MLP neurons of a small language model. Each row is named by its layer, matrix (down: output weights) and neuron, and shows model dimensions 0-223. Each number is 500 + 25 x the weight over its row's rms, rounded and kept within 0 to 999. Numbers have three digits each. A neuron's up and down rows have the sign that makes its largest values positive.
Before each neuron's rows, "fires before" lists the tokens most often just after its 100 highest values on Wikipedia text that the model never trained on; "raises" lists the tokens whose logits its output raises most directly, leaving later layers aside. A number after a token or word is its count.

fires before: "s" 73, "t" 6, "ve" 4
raises: "s", "d", "r", "rs", "v"
L12.down315:483490486529529503495463471501518481493490509566542502470496476499502477498494511525513521504510484481514530493518500520479512482484472482496493511523505522558506495481461530511493554478465517506506549482568499509489477514535484545475505527509505515507499557485511516481513492498501475540510487509542463502472500488486518491513493455520466532501525475460487524547492483504522496506527543509510501504493496495542475515487522536511525536492483468465476554451513482507542514422481486531532483516489499501486512548508530463499513520483426507524495527488496504496429502486492487498587498506467516480493529506482481487555516488490509451505509526504529480486525496530507530529499

fires before: " |" 26, "'" 20, ")" 5
raises: "'", "’", "\"", "iv", "iva"
L13.down331:476537485496541489490497571512498481501468506502517480521515470469519520489486503444464538500450531519496484508483480502547486508479498490418484475483531501537520528535482500538499516501516504518526476485497523537492524464504475529514504493503524528553506537483478506462510516505502437487474488498456486487494505463476504516517484497456448485560498486484479503534504520496527455501520514521481477515491507464484470513501516477502481502512487469475474532511496499503512509515486505553504503451508502499484530497493547468526508565536489522492488502520554510485458482490521535554529516497509457511474488548510467509519447491513477495467469507491465475484509503548507512469489

fires before: "d" 83
raises: "d", "ds", "din", "di", "rs"
L13.down297:535510511517498545478513511492495507507476528519517482516511507513495474534519490513503490534493484508518496497489482537490503479475539458467466543535455479500506502520493506526502511484491488475534516457537475485483443519517489511527464486575466484531482555484467507484515455514530522533471544473528453553473506498493519473537492487460497535513497522487512471523490482467491527521509520542521508502467517520476528484464513481541478572469569518460483505461499508510482487485502499519503482505481520535515531543499473503525519479474472461513500485506493568509509488468495484468528507502490524494492481539499488498505454454480491468503483493517500488504526498507496526468559

fires before: "." 37, " |" 20, ")" 6
raises: "\n\n", ")", "ex", " Following", "hab"
L3.down37:492525534521493458531497528505498497501554517504508488520482488522498505537455487475499467498497504436522515507495541560492514478471476508504524470515520499443536477488503524520466495501538516508545467501515521516526465488498485509491477557593468472462522539457534524575519479484467509516511494495484526524459492509483465507492517485546545486468494525457494454507505477472520535454492539490493533485536465499518473549481485523511508485475516524526478491505506517557474485487511504469528494507505494504503494525473526482476487501499539493495484530505552519484504478470517488473498539521480508493485484538507475541478529503504482499528498504514517507518501497494532478511490

fires before: "-" 45, "\n" 18
raises: "-", ".", ",", "a", "\n"
L2.down76:482500475476488534514522492487476490487479494503483510486485522506471495521516479471526491504487508528482483520508504492480463496500526546509526481474496481477516480537503537502513480473514532526511476491501531492508486503540550478438480457496531503514499493506512477508483493541487512516494494500522495465547506509472476458470512454489508494554503503478517488524496553536468455513544498505553492492528492536509523517501465530487509482551528500517486489540548511482478521504491530437486479512497512509487503566545483508532516457486522490497497575499539517522503488496515443473486487539527510472517556517527515503488481510416482488506529498541504469474477470500478543486483

fires before: "s" 96
raises: "die", "s", "dy", "spe", "ished"
L13.down557:518493525507490511472486487527474513492474505525520502487517490507508512496513525472514523500508522535523545512503479521475553523527496498485493458527481514562497533495515502502499523519472472515490477462538517468463486493483507477517531503469503481534519500496484482437471516499461480509504539522528502521559511486512543489463524493499419518502491500497507495520500521478477488451510486495498512533512493517486439556499494525491480538510504498519539502490514511471485486529472516486515475507465482534529521527494516522486517594508512487514502497499440542526548508472521487435480520512499529533491534495492467513498501488517470564479447507486531461486484468494487515470479

fires before: "=" 100
raises: "s", "-", "d", "ed", "."
L2.down400:555492469470487497469471523497461477530465442485519538527492480431461485525519492529500492504474521531505532491495459483514503520497508523462536505511528495548507563489491486545472510533519527517499491492494530480481494493504487548496505536518551510496507511528506481504482522508484482526516509490536446505479466493475535469508508533511448495497505501514482455521522504524521511493542512491500475509535503519471534490497511485508525516489543510499429514516533529478499535485487499505473528546512493525492503499517484503516520519461450483479486521470487499445515520499546476436509486542517508458522491493532481501518473526479513463488525483491519476468544510498498533543471

fires before: "3" 13, "0" 12, "7" 12, "6" 11, "9" 11, "1" 9
raises: "1", "6", "9", "4", "7"
L12.down43:493527469519466477560463506497461482484548484515503501510504506510498460495501480456475535510566454461513535516504512475527469515488495504505517444491491467501507509474502500518513509468465494484518519459499486491476553511478446534523497472521501498541506474497531461455496502507493542472512447492495520499467499499522500505525497506554450519539551434499525516492484532485512490506548517427475498483466485490534510478515471489510522463487522515474474529453504495501503467509493501470504464474505515479486539482502518503448509465508484528505477506504497488505502488506488488506486485491460503524547501550524496476555514509523483522540507514495541503449495494489506511493518

fires before: " |" 24, ":" 10, " of" 9, " as" 7, " size" 4
raises: ".", ",", " in", "-", " ("
L5.down426:480503494479533463449466508467456468454487446494502489492480471466531517455505544512519496470519501506491501490501521489494522517527505466492454514571535510456487538519483472524509517498538526507496505518527529522562513527516502518498480503504522464517461464504521489483513481525510504450484484504500473485492520488486490524469554498505480507517492493460482525509522522474532485479484520497540499490527518489525586546498494512513527462489502471446475495477515480507490495512522495516505489521528515488501501530528497478539503485513445485532467553526516547497536490436475500465497515561491483470487523492507510525500476514504489473500524488539475479529468515496523483491495

fires before: "0" 16, "3" 14, "6" 14, "7" 11, "4" 11, "5" 8
raises: "9", "0", "4", "1", "8"
L12.down30:497474495481482506549441490513429501505474514517492469520500511479493453461563489481509504471499478493524521479504494461546546485459507498521499480499497473495556475494486528513530526476517523514498521447510518498466529488511513512520528460582490529517494482510475446406536520508507480492489507498494493481486466467512520505536490520474504523534511508521512476491530455521489510532519500476480471494493498507531505476516489466455528534468514496500491484500492465491529476544489498486509500441500487491473527471490491470490527489500524507454491499507501477502524518495484509518484462478523507453517524499496481475516481442509507517503514484520503484486511549495509503484569

fires before: "on" 55, "ve" 17, "ons" 9
raises: "ona", "on", "one", "oni", "ons"
L13.down283:497530483480480471482519447508514518450537510529482493496507471537522472520494533497531488478478542524486528522484500480476474513492518504473528493477462492523476498497446458494528537498443525514504507499520538485523515484483498519479555489490480460474516509494497530513510459512496504507489491490475510534462456455459501492506491487512472492501484501478469456556499521509478498509518528494483473533515528487491520495511520479580495513494480535499449519515476545492535507533486521462529512499521468504543515524473511504471501539496468461499534506445545517478500516494531470461485498509501520460500480463513468468488533467480534506453475495495484504538532511475497473545541

fires before: "s" 100
raises: "s", "ona", "ulate", "”", "one"
L13.down87:506500525507483500475459494521526502462515489528530520507511458541520520518518500417494439485497474507468553541520529517467541535557483504487479492472534481449501484474483504503514511490540484500486556456519526484507463503490468531501481464497511483495531459491521546461514495511523506497491527526505474523471507510539531512502529491519510505479516492495460513520439460477444478465557544490493488486487468492490482481508503462519488534518523497486477493513499482516501484483517487470504496510505535504553493498500510467443504448514470482518503494504494514521487461506508528448479479513471504533481479466536504511492493475514466547495500478503487466515509539493508529518497

fires before: " the" 17, "s" 10, " century" 9, "–" 9, ")" 8, " and" 5
raises: "s", " to", " and", "-", "sl"
L12.down371:517499502503523507513479451458496491457484470518539519531507506484474520515442491487550499497528531479478532516496509527488506511489473497475480481499499518500508472501453491512534528529504521509472485510536530485478477542501491506478468498495548500546534485477519518501497438529467458479502518493507474480532538512507528523458523496476526494518503447496477496501515522481492516516507511501451490535545513459491487506527469510478500524513503542481514513520528492526514517482521454503522502575516488494528524496545540521498528526515451477557466493523476519516524497485541486487526502502534529539504527466515515487478524491446462487466508476526504472489541457543547493522487

fires before: ")" 61, ":" 10, "–" 5, "," 5, "." 5
raises: ".", " and", "-", ",", " ("
L3.down495:509519456502532477487499474474477515484501486520537496452492500476508554536527508514529468484484499504504467487510509449527498505465471547475505461542500510450476493503508518519542526515556478513513511462493537501503478518531458514509490508524523511469500560483467449462474473528500519570512516486549493447508553530493493490477476461500479513487515494462512495475532534496500517511512502518500489516469442496493525470544506492482524444477492487503457512500539481506484548476472520480505495516513495468496501518544504456520476438505477542488487493484487482514471495493503491507512504502524496489483496539522516499506529538469513493510533520526493501518493522535548535520473

fires before: "," 69, " the" 6, " he" 6
raises: " them", "lies", " him", " these", " every"
L12.down309:505502508501502500512481483497494496510486472484508501539519509531502469471608534490498472497547496487503519508528474525526455495527486535528510498488525490476471500480510496504477536518509528479499495478509517465463497494476490493512508490490503542477510527534499475488489512470496477539493533551534471495520506480513519491507523510496491503492467456537492486479492477495458448535505486488529513527505475522528478512504495517471474450484498507475534520463533503540501526476511502548511559492500475507529488521508500517507455453480497472519492435524505498510533465486569457532512526531476530472534524521456519485528482494506539503481489540510477465510528451491475447534512

fires before: " |" 37, ":" 18, "\n" 6, "=" 6, " (" 5
raises: "\n", " and", "\n\n", " range", " than"
L11.down322:472512499498555466505500474513545494473506503544502493490497516520500490456512481536485525527473498531508510489496460461516509467476483496503514510528535484486462506469481525476536509500525519468508516455510508508498497458500448500531538518489503475534457496464483530482469504531504560462464536458510512474513519509478491452498471483544493465525479516505508493485486497520492520538529504494480531476500475506453500480523504522482499470467477530478483497560497536520452526430476500459504535537490486508491495519509553547481525462537479488492508540512505472514510534485489499500502488538500501479537493527527443506519484513506545524553501507536487483496498476491462519506465

fires before: "," 66, " the" 7, " he" 5, " of" 4
raises: " it", " they", " its", " there", " these"
L11.down219:514519513469483479512502478481510487491462525493508502559484469519544476503537524531498494522504516525512503453492505509529489534485471496538476521446477458449526492463477481509498531497521512498481500477519481519514492557458555485526486471490467519477517495527474517516525513501515480494483489489467467494481501452506495516502513486468556500462477428508478503501498466476487514497501510533546519509482460518532493512536498519512493440514507509534524549462467514529503506516530532550453541497499568480510500498490483470453475424458517520537453431503515494469502507495519508496485517505499507482501490514468511496502499500505487509509500501500491483503507455519484476490507